Weights of a small transformer language model: vocabulary 4096.
MLP neurons of a small language model. Each row is named by its layer, matrix (down: output weights) and neuron, and shows model dimensions 144-207. Each number is 200 + 20 x the weight over its row's rms, rounded and kept within 0 to 999. A neuron's up and down rows have the sign that makes its largest values positive.
A block is one neuron, or neurons of one layer that tend to fire together. After each block is what it responds to, as a language model described it from the Wikipedia text at the highest values.

L5.down735,194,196,214,219,180,201,220,220,190,223,210,192,224,213,185,188,190,202,187,185,209,201,195,197,184,222,182,199,153,176,195,177,182,188,214,196,206,188,219,215,191,213,224,176,208,213,247,236,203,189,212,186,172,206,218,170,169,211,208,210,198,200,203,196
Responds to: Past participle endings

L3.down633,214,197,216,220,207,207,228,214,229,212,201,215,194,201,201,209,143,214,181,172,215,160,164,190,218,227,190,182,230,184,223,213,187,168,233,193,206,202,212,187,206,182,180,200,154,199,174,207,200,216,189,175,222,197,221,220,170,205,161,204,185,202,216,177
L3.down704,211,186,207,186,207,204,180,209,191,238,218,208,174,208,206,233,173,216,199,191,202,195,173,190,213,201,229,184,190,179,177,193,213,202,185,203,177,190,218,162,219,167,209,184,191,212,179,189,183,182,172,194,205,215,200,213,216,218,182,189,178,210,239,184
L3.down723,195,203,167,227,164,206,209,168,200,202,195,198,213,219,235,204,190,201,208,228,164,208,222,203,192,207,200,190,228,190,176,218,203,228,229,199,154,196,204,217,188,197,202,176,194,195,173,204,205,201,215,213,220,192,180,217,216,203,207,215,173,218,195,180
L3.down808,197,199,233,210,212,191,200,222,197,230,196,219,244,187,189,172,202,180,168,222,207,202,218,202,199,226,174,192,174,221,180,212,230,233,223,221,235,204,194,191,206,236,201,192,202,221,216,210,198,211,178,227,206,191,201,193,205,208,202,219,213,207,210,221
Responds to: Passive participle after be

L3.down477,178,203,205,176,220,246,201,173,192,205,192,180,220,198,181,205,226,191,200,201,201,226,196,193,189,218,199,205,182,209,167,226,208,205,191,202,216,199,191,223,202,184,177,169,210,184,171,180,206,218,196,195,234,211,176,207,192,207,213,221,167,188,184,213
L3.down669,202,205,198,201,174,184,215,202,224,185,186,174,202,216,166,231,194,225,215,217,176,220,193,184,237,198,226,214,195,203,182,231,204,185,261,210,217,184,203,170,225,201,196,217,187,225,217,199,202,179,156,166,196,185,229,186,188,200,200,216,171,202,157,192
L3.down805,213,214,208,181,217,197,141,178,202,127,206,182,215,181,223,206,209,189,184,207,206,216,216,196,210,178,182,198,187,173,188,224,230,208,242,223,217,238,179,217,200,251,193,203,186,186,199,229,203,184,184,205,192,199,208,211,185,210,187,181,192,191,214,209
L3.down815,210,206,174,177,222,219,143,190,186,197,232,182,205,198,235,221,230,195,214,196,193,187,201,208,210,205,202,198,207,177,211,182,216,176,207,210,215,240,203,201,191,190,229,224,185,212,193,214,254,193,189,217,193,222,226,210,202,207,210,147,174,177,167,195
Responds to: Year digits and "ub"

L5.down515,221,159,195,209,183,177,163,186,196,211,206,205,185,203,210,206,230,204,211,190,217,206,208,200,191,192,214,197,199,209,213,195,141,149,166,187,223,216,217,182,179,213,202,156,200,211,207,223,228,225,200,226,239,200,225,199,177,176,197,154,221,203,204,215
Responds to: Mid-word fragments, especially "ro"

L5.down413,169,219,221,218,184,203,226,223,213,168,202,217,170,202,210,189,165,209,197,220,228,207,237,207,203,197,193,184,155,219,148,199,222,165,197,187,184,171,222,185,205,156,210,249,188,199,204,203,189,206,188,223,195,188,184,219,195,215,176,190,191,203,221,195
Responds to: Degree modifiers (most, more)

L2.down218,211,169,180,173,223,225,187,199,213,211,193,200,206,222,171,187,221,176,219,243,187,155,233,234,191,209,208,191,199,221,158,209,209,181,202,198,211,234,210,174,204,187,217,193,204,205,168,191,179,192,185,219,219,203,171,214,173,216,181,212,160,200,190,203
L2.down570,235,196,187,228,212,216,228,191,185,242,201,227,194,187,225,209,180,238,218,242,212,242,213,244,221,224,206,183,175,224,183,220,200,194,252,188,176,218,190,251,162,210,207,194,159,211,202,186,170,223,225,233,184,194,178,230,223,184,212,185,191,216,224,205
L2.down696,185,173,163,172,201,211,214,206,190,197,217,172,202,259,215,198,179,175,209,206,212,202,238,222,217,207,169,171,203,227,184,170,198,201,181,188,245,180,228,197,208,186,205,160,222,245,199,191,249,218,197,253,211,211,174,222,219,174,195,168,195,204,224,236
L2.down757,209,207,204,199,205,160,229,186,186,231,222,226,182,220,176,218,207,162,219,208,232,155,272,223,181,190,196,205,206,198,192,204,191,222,224,208,230,219,214,164,208,196,233,179,159,184,190,191,187,203,222,242,216,222,211,192,216,201,180,189,225,198,202,192
Responds to: Second piece of capitalized names

L3.down41,218,189,219,172,173,189,185,232,193,188,202,217,203,220,207,199,152,248,175,184,203,187,218,203,137,212,165,208,199,189,217,203,223,227,186,185,241,221,208,211,197,199,197,202,195,214,172,211,202,213,232,176,172,184,203,183,205,235,180,195,218,180,190,174
L3.down485,226,191,173,219,217,214,183,212,188,244,180,205,250,203,186,199,246,179,218,199,205,209,227,190,192,171,167,194,197,219,227,222,179,196,176,187,211,194,206,182,219,188,217,209,184,173,146,211,172,212,169,213,189,243,205,195,180,221,232,195,196,204,210,195
L3.down580,217,219,174,212,191,186,166,208,204,176,213,214,193,229,202,208,196,185,185,201,175,186,231,185,191,256,228,182,199,184,185,191,179,200,191,236,179,237,197,219,219,233,208,188,203,162,141,219,233,188,191,222,205,177,173,218,204,231,232,205,222,239,195,174
L3.down720,210,162,169,179,206,195,178,184,192,198,210,204,189,195,163,172,189,196,184,201,205,194,223,181,203,220,164,200,184,185,153,200,208,172,180,231,200,187,196,190,212,226,179,214,197,193,180,209,234,243,229,229,202,195,209,216,220,237,231,212,218,192,196,199
Responds to: Quantity phrase connectors

L2.down37,200,226,204,178,209,214,188,186,186,205,222,189,228,174,211,195,176,183,201,220,212,138,202,189,210,181,181,165,192,174,201,205,207,173,211,213,222,189,197,214,184,207,192,190,186,192,218,185,187,212,236,194,196,203,217,160,186,218,206,180,223,185,177,213
L2.down725,242,227,203,209,182,203,214,180,199,189,206,169,201,213,194,175,204,218,236,183,190,200,193,154,187,200,162,193,168,219,208,185,206,204,192,167,222,195,205,196,214,201,137,233,192,199,225,197,203,188,214,189,188,200,166,201,168,187,208,183,235,202,200,220
L2.down730,191,193,238,194,190,220,201,196,216,205,183,183,193,205,170,152,186,205,182,182,172,161,204,166,206,191,155,183,187,213,177,193,222,170,203,182,203,153,221,179,201,201,195,210,196,196,173,211,211,221,211,219,239,189,202,230,200,239,195,213,234,229,199,213
L2.down778,218,208,177,218,204,195,198,222,184,178,171,183,187,199,231,209,199,180,212,211,187,233,182,201,190,176,167,203,189,214,195,181,199,197,193,212,193,216,215,186,218,187,175,190,233,189,237,220,184,209,208,204,172,187,197,173,183,227,188,173,243,214,191,195
Responds to: Passive verb continuations

L2.down150,165,211,195,200,191,196,212,178,208,225,186,186,211,173,218,226,187,199,182,193,169,204,201,193,197,208,182,203,199,221,202,193,190,181,194,231,200,206,189,179,193,206,220,193,234,194,190,186,220,219,219,171,207,178,201,229,174,210,204,205,216,187,221,216
L2.down329,214,228,199,184,216,218,190,206,216,212,171,179,200,196,226,188,210,187,173,155,217,173,220,175,185,187,226,171,235,192,214,191,206,216,239,236,197,180,192,199,195,209,178,199,180,187,204,206,201,195,237,244,211,219,210,216,217,213,198,169,208,225,198,164
L2.down539,186,234,234,232,233,209,197,191,182,207,205,222,228,175,206,223,197,235,192,184,208,174,180,152,206,177,203,217,211,188,193,167,182,226,182,218,155,217,199,228,196,180,193,199,203,210,217,225,192,209,263,217,203,196,222,229,247,224,207,242,204,204,150,217
L2.down547,217,192,193,199,198,234,214,191,173,189,174,189,187,197,211,178,175,218,190,171,232,212,169,151,218,226,208,207,202,212,217,176,201,199,222,162,199,194,235,197,207,194,172,259,213,222,231,203,202,199,176,210,177,205,220,174,219,209,207,197,193,187,194,194
Responds to: Decade digit in years

L2.down2,158,189,193,204,210,201,206,220,168,196,214,229,207,203,132,222,176,185,225,192,174,204,198,187,191,215,193,224,231,175,188,188,189,222,197,223,191,199,215,224,220,231,197,211,221,219,163,200,212,195,175,205,177,222,167,168,189,225,162,210,204,202,203,206
L2.down93,218,203,195,169,173,226,196,161,201,243,168,191,207,221,200,201,185,211,180,229,196,217,249,211,184,193,171,193,189,236,199,204,212,197,193,242,189,160,195,182,189,199,187,182,205,204,234,209,200,206,207,184,196,190,223,181,227,208,181,209,241,197,225,229
L2.down492,186,188,196,216,214,178,176,214,210,226,203,231,182,213,234,178,205,198,216,208,212,172,218,162,253,223,196,184,214,173,222,229,198,261,224,181,204,204,190,144,218,210,183,209,182,195,204,188,182,187,190,194,170,189,214,199,168,206,203,223,201,190,221,214
L2.down554,194,209,158,221,182,187,216,189,221,193,184,180,205,205,170,182,215,208,171,192,203,196,252,219,198,234,211,194,199,200,189,228,183,217,212,162,225,192,188,198,206,193,184,212,201,216,171,187,199,217,198,194,207,200,186,241,185,201,183,215,204,191,213,205
Responds to: Copula after article subject

L5.down811,206,214,241,189,203,217,200,179,247,225,220,218,218,216,182,221,162,178,203,182,198,195,206,218,205,204,206,227,207,200,202,203,172,203,184,202,207,186,198,193,188,160,193,198,196,203,227,199,235,216,209,206,210,211,201,175,185,178,220,184,198,206,171,189
Responds to: Formulaic Wikipedia boilerplate slots

L2.down232,225,162,216,225,204,162,193,205,197,181,206,208,198,195,203,207,176,183,179,222,186,156,225,201,178,224,197,225,200,202,209,205,220,168,193,227,187,161,172,177,181,228,213,203,207,167,206,205,222,172,174,201,193,223,206,221,202,194,199,198,184,174,216,216
L2.down475,211,203,223,208,196,210,199,239,202,218,251,192,212,199,219,213,201,191,176,214,176,175,170,208,212,175,205,185,209,184,254,208,203,178,183,190,191,199,216,199,198,202,229,189,213,200,246,190,216,181,196,236,206,226,212,249,216,217,209,187,185,184,180,189
L2.down567,203,166,195,208,176,222,181,199,230,180,222,225,195,224,214,240,206,150,192,224,197,194,191,204,184,223,188,209,197,226,215,198,231,212,201,230,198,183,198,188,180,215,209,209,181,190,189,186,221,208,225,185,187,178,214,210,178,221,193,182,193,165,193,161
L2.down707,246,205,200,167,189,193,210,238,226,185,173,205,149,212,194,211,200,230,182,192,200,176,188,223,158,223,197,215,200,186,203,243,193,207,218,237,193,188,179,183,186,176,187,195,188,201,182,203,213,205,223,177,220,203,194,219,226,224,215,214,218,190,193,231
Responds to: Preposition after past verb

L3.down124,188,211,232,161,163,204,172,208,188,204,194,183,215,188,202,199,217,197,194,204,213,212,226,200,171,204,204,171,236,219,188,193,221,187,212,168,162,200,175,154,197,218,205,200,224,165,217,218,216,203,224,216,176,222,191,187,226,203,234,216,182,174,198,192
L3.down185,210,192,208,189,226,204,211,226,192,209,192,188,194,159,204,211,180,176,177,187,224,192,202,195,194,186,211,189,212,228,202,207,191,179,223,175,171,203,200,180,174,187,196,216,154,200,178,225,191,200,214,178,212,208,207,188,213,222,219,213,211,177,219,215
L3.down403,191,213,218,208,191,158,194,233,211,210,202,204,180,192,185,197,181,144,192,181,216,210,170,185,187,185,213,166,203,194,174,185,228,186,182,230,215,197,210,180,181,209,216,205,190,244,196,199,225,167,206,205,217,238,222,215,219,242,226,208,212,192,216,203
L3.down496,182,211,225,235,202,224,176,218,203,173,185,197,199,161,204,204,187,169,202,222,182,202,211,135,192,182,200,212,204,224,199,236,225,192,189,226,220,163,196,203,180,182,179,193,170,175,178,208,209,165,187,221,214,204,220,231,185,177,193,160,189,226,184,237
Responds to: Sentence-opening prepositions

L5.down807,173,193,168,195,191,176,226,221,216,177,232,188,170,205,176,239,203,175,178,200,220,191,193,200,200,154,169,176,220,187,234,207,215,198,167,210,180,213,215,183,214,187,185,194,214,211,203,235,224,208,219,250,218,213,213,195,197,184,198,190,166,229,209,181
Responds to: Date/place prepositions

L3.down56,224,226,160,170,202,174,190,195,214,223,188,201,221,199,208,196,232,228,178,168,224,186,199,230,180,204,230,215,157,190,237,196,185,218,176,232,211,206,262,221,265,228,206,194,169,182,200,223,213,191,179,210,188,204,183,203,230,213,202,167,187,180,210,189
L3.down424,165,188,193,217,222,203,202,196,219,200,223,221,205,229,204,177,181,185,210,181,209,219,157,180,220,211,175,209,192,160,208,190,180,200,197,208,180,184,218,218,176,176,193,207,215,200,166,220,182,202,207,195,219,217,177,185,214,214,206,221,156,205,181,162
L3.down651,209,224,203,200,182,175,197,217,226,209,225,155,192,179,213,192,193,201,176,189,209,204,235,205,186,218,201,212,187,166,205,225,164,193,164,170,178,213,211,217,186,179,186,220,207,179,171,199,212,193,175,212,203,191,188,189,217,182,232,176,202,218,176,192
L3.down827,215,169,203,215,205,192,191,248,188,201,219,198,216,199,199,181,235,203,170,207,199,217,201,193,157,191,200,195,197,186,209,176,175,186,205,208,200,229,232,221,201,200,161,217,244,234,222,148,204,168,184,182,222,188,207,176,208,218,173,200,175,213,183,219
Responds to: Period after abbreviations

L5.down230,207,242,213,186,194,168,197,215,213,201,204,203,180,213,190,219,228,203,176,217,188,216,226,162,221,187,158,218,207,189,190,197,204,208,209,196,216,175,213,226,201,188,206,204,209,202,183,197,203,210,170,194,211,179,203,181,228,226,192,200,205,206,211,190
Responds to: Before entity description

L3.down212,181,199,149,172,159,218,171,197,179,213,195,186,214,215,211,220,214,223,192,195,210,227,189,192,219,204,208,187,185,212,209,240,195,189,207,204,211,201,232,182,219,164,166,203,170,159,227,184,218,195,224,184,236,225,218,220,236,155,208,178,210,194,197,209
L3.down408,191,190,198,233,176,211,204,191,191,234,204,206,154,188,182,211,228,185,196,178,184,167,211,199,205,228,222,200,198,203,202,195,187,219,185,227,183,176,183,210,205,207,180,199,201,227,187,188,212,224,242,213,215,230,189,225,182,192,176,217,185,178,184,190
L3.down709,162,209,143,195,226,178,195,192,172,206,215,209,206,190,143,228,214,225,187,179,214,181,217,222,186,199,194,191,178,217,215,204,208,230,193,203,209,222,199,212,213,192,192,215,186,244,230,227,188,206,211,209,195,190,188,207,182,202,184,177,202,197,208,186
L3.down831,207,204,155,184,187,159,206,203,191,216,207,191,167,187,203,194,211,212,176,217,208,198,203,223,219,193,206,192,194,176,195,209,220,198,195,204,223,221,193,221,221,217,231,184,180,216,200,195,201,212,175,201,193,223,212,253,193,216,180,196,206,194,206,197
Responds to: Paragraph-break second newline

L2.down111,161,209,210,215,222,190,154,182,184,196,190,218,170,221,226,173,203,182,185,214,166,201,194,190,181,223,218,197,197,169,197,186,152,211,197,204,204,231,172,222,207,205,193,191,200,188,189,173,188,191,203,186,215,192,198,192,227,190,189,204,215,194,215,225
L2.down129,201,217,242,226,202,182,179,186,188,220,178,196,199,196,220,158,194,210,189,196,220,205,210,206,172,210,220,193,192,205,202,218,195,215,205,183,203,190,197,198,205,193,103,191,220,225,201,176,220,174,223,187,216,212,201,164,210,230,212,187,199,220,215,139
L2.down159,206,174,195,198,200,200,214,220,179,230,189,211,196,197,214,228,215,219,185,201,191,179,181,233,179,175,215,214,170,185,213,168,181,190,215,217,196,236,176,221,218,173,210,185,203,180,207,218,195,207,194,233,190,203,223,198,204,184,237,231,199,213,208,196
L2.down731,241,235,199,189,200,198,218,168,207,201,203,239,219,213,206,198,228,225,187,191,199,199,221,182,213,203,182,214,180,175,224,184,191,219,209,240,201,186,178,221,221,229,197,201,208,185,251,166,220,246,214,215,196,198,192,218,198,210,193,213,219,206,192,173
Responds to: Abbreviation and decimal periods

L5.down743,173,178,221,224,243,222,207,207,201,209,194,229,173,253,214,205,204,202,187,195,201,208,240,183,210,202,197,189,178,214,189,185,201,211,216,235,205,185,212,191,224,189,213,220,249,204,206,207,179,211,209,174,194,198,183,225,205,206,167,178,189,189,228,205
Responds to: Sentence-ending periods

L2.down66,182,215,216,222,219,178,222,213,213,208,186,201,142,231,189,215,182,209,214,192,238,196,211,213,230,205,201,203,170,171,181,208,220,198,192,211,191,199,231,216,199,194,186,211,192,235,168,227,181,222,180,192,203,184,194,203,199,192,153,187,162,231,195,228
L2.down260,189,185,187,192,215,195,166,141,200,207,194,212,203,198,162,221,194,205,229,183,200,250,189,220,214,188,185,224,183,213,182,219,197,158,225,196,211,195,178,188,192,228,210,180,167,190,185,219,196,190,230,168,209,164,215,235,235,204,218,221,180,203,182,231
L2.down785,181,193,193,160,241,170,194,227,180,182,206,207,193,207,213,208,210,251,182,206,192,183,206,183,197,202,197,231,211,161,196,142,214,220,176,193,187,222,179,189,196,205,211,221,188,196,197,199,222,206,189,184,207,173,153,216,196,168,209,210,214,210,205,231
L2.down822,211,193,200,228,197,209,268,202,208,176,223,237,191,150,189,231,172,214,242,202,199,181,217,217,198,214,179,194,197,235,209,199,203,208,204,218,234,220,201,186,218,217,208,199,220,191,192,185,194,185,211,188,210,205,202,203,206,215,187,204,193,177,226,177
Responds to: Quantifiers and degree determiners

L2.down12,216,195,178,177,180,174,216,209,179,195,201,214,164,163,208,192,185,213,197,229,217,188,231,193,192,220,215,216,208,223,168,215,191,188,225,210,186,189,191,189,230,231,179,242,247,205,216,169,214,175,178,222,211,172,214,197,187,200,229,211,231,197,203,222
L2.down318,197,193,191,180,191,189,208,163,171,188,230,227,210,185,230,196,186,220,193,185,214,250,211,231,252,182,191,187,179,157,140,221,194,186,191,239,223,165,198,203,221,171,171,202,206,224,225,174,187,180,211,189,210,209,212,176,225,178,197,167,176,184,220,180
L2.down320,230,230,217,183,182,183,173,205,200,216,193,180,171,180,195,170,171,184,197,184,198,201,198,198,196,228,163,190,211,231,182,225,226,218,188,230,198,198,171,167,206,199,174,196,241,183,200,185,197,194,184,248,198,203,216,179,197,215,195,177,221,182,179,205
L2.down511,213,172,208,236,207,212,218,210,218,211,225,192,215,202,213,232,214,202,187,220,205,199,229,213,190,209,193,187,207,209,207,201,222,177,203,250,209,201,189,173,207,214,204,178,192,199,183,237,208,191,198,178,205,203,160,183,198,189,171,214,171,185,176,242
Responds to: Table row label words

L2.down165,211,162,202,249,187,212,202,228,195,204,169,196,194,213,206,206,195,199,224,234,182,203,242,216,188,208,218,177,153,233,208,196,219,200,229,187,192,190,170,177,224,199,170,210,208,202,235,177,219,216,162,247,235,192,203,171,223,215,238,206,217,193,199,220
L2.down332,214,177,248,220,196,179,190,202,179,227,180,202,199,193,249,236,213,251,212,174,234,195,221,210,218,168,221,175,210,186,215,197,221,187,214,188,212,218,205,200,237,208,180,170,177,209,222,217,198,171,204,182,183,189,188,215,226,180,206,198,190,213,203,185
L2.down645,222,174,195,180,208,200,184,187,202,177,197,218,194,213,232,243,174,194,221,192,238,222,203,219,165,138,198,189,195,172,219,205,237,232,175,176,219,206,181,215,194,207,213,193,239,202,204,176,236,193,200,163,198,208,210,196,212,209,200,209,222,213,206,185
L2.down659,178,163,209,172,211,187,206,239,231,166,199,247,181,193,203,194,197,234,205,209,157,223,201,221,205,199,216,199,193,190,198,174,240,220,198,201,226,202,183,203,226,196,188,157,245,182,183,167,211,217,201,212,217,180,209,174,215,199,175,191,218,174,186,227
Responds to: Table pipes and mid-name g

L3.down55,198,213,200,184,205,171,188,187,155,201,199,199,199,197,185,156,197,185,194,212,225,173,217,191,207,204,218,208,181,219,172,191,180,184,198,155,190,219,180,249,194,214,224,221,199,179,190,196,220,225,206,220,190,201,208,201,185,179,190,203,195,161,194,202
L3.down77,215,181,170,231,194,227,188,239,208,189,206,208,214,184,191,163,211,242,220,205,223,225,216,211,194,232,185,178,198,220,201,186,196,195,216,195,204,188,206,205,198,198,205,177,173,236,241,180,240,176,192,179,167,192,220,198,191,208,198,187,225,208,203,199
L3.down560,161,184,194,206,171,209,222,210,217,187,211,238,218,210,173,174,224,189,203,204,209,211,210,169,209,199,177,192,182,201,175,191,239,189,184,213,209,214,198,195,210,193,211,215,213,199,154,191,201,190,181,169,209,218,176,171,170,221,171,182,241,175,205,199
L3.down777,243,177,208,195,200,204,200,175,224,248,159,204,215,214,222,222,191,187,227,219,227,221,175,227,195,210,202,224,184,194,199,215,248,200,242,188,226,190,201,155,192,188,207,176,178,202,193,223,189,210,208,172,194,206,190,161,193,195,211,192,218,229,188,167
Responds to: Mid-word consonant fragments

L5.down705,183,174,187,215,192,225,215,227,223,196,213,206,220,179,175,183,210,205,209,183,183,190,235,190,201,174,187,200,168,214,212,202,197,205,215,206,212,209,214,209,221,219,213,184,199,212,194,180,209,178,236,184,187,173,212,210,216,208,213,217,214,178,190,185
Responds to: Table cell separator after numbers

L2.down402,186,209,164,205,204,234,211,227,219,215,199,202,184,205,207,246,225,218,185,192,211,188,224,207,231,238,172,218,208,210,197,217,226,179,187,268,212,171,210,222,204,219,208,185,194,218,216,195,195,223,230,210,184,202,197,214,218,208,166,216,183,201,184,170
L2.down514,195,196,172,205,209,219,210,206,198,225,189,197,199,184,246,177,206,220,205,167,190,205,226,187,209,229,197,185,186,202,195,219,194,225,186,220,189,191,227,212,232,208,230,207,226,211,194,198,175,191,218,161,194,245,220,199,186,224,233,199,214,177,192,195
L2.down544,181,200,151,229,196,244,185,212,197,195,185,186,206,225,192,217,191,212,197,186,200,170,193,168,189,215,150,197,191,214,194,173,208,210,214,234,157,200,219,215,186,205,162,232,198,215,230,201,171,216,218,204,204,182,192,214,196,207,193,196,173,209,194,198
L2.down620,194,197,190,204,198,197,201,204,197,184,204,190,197,225,204,199,200,181,177,224,170,161,244,151,190,242,199,204,198,183,210,172,227,209,176,272,210,178,208,240,203,186,201,178,256,210,193,224,192,174,201,223,193,141,217,181,202,187,202,206,193,193,152,186
Responds to: Sentence-ending periods

L5.down607,193,186,216,180,187,203,192,183,170,207,196,240,195,198,227,192,207,184,230,158,165,231,162,195,201,214,199,201,228,158,174,205,170,175,196,161,203,226,185,192,195,194,190,198,204,215,219,240,221,170,214,222,187,236,214,198,200,197,222,184,216,213,174,235
Responds to: Year decade digit

L5.down682,217,193,222,184,230,235,240,180,214,198,169,206,189,226,193,179,220,186,194,204,198,218,207,170,190,232,222,202,191,224,187,222,200,208,165,189,255,207,173,174,206,200,180,205,195,203,195,226,221,212,193,204,188,192,174,206,230,213,189,221,212,195,210,229
Responds to: Relative-clause openers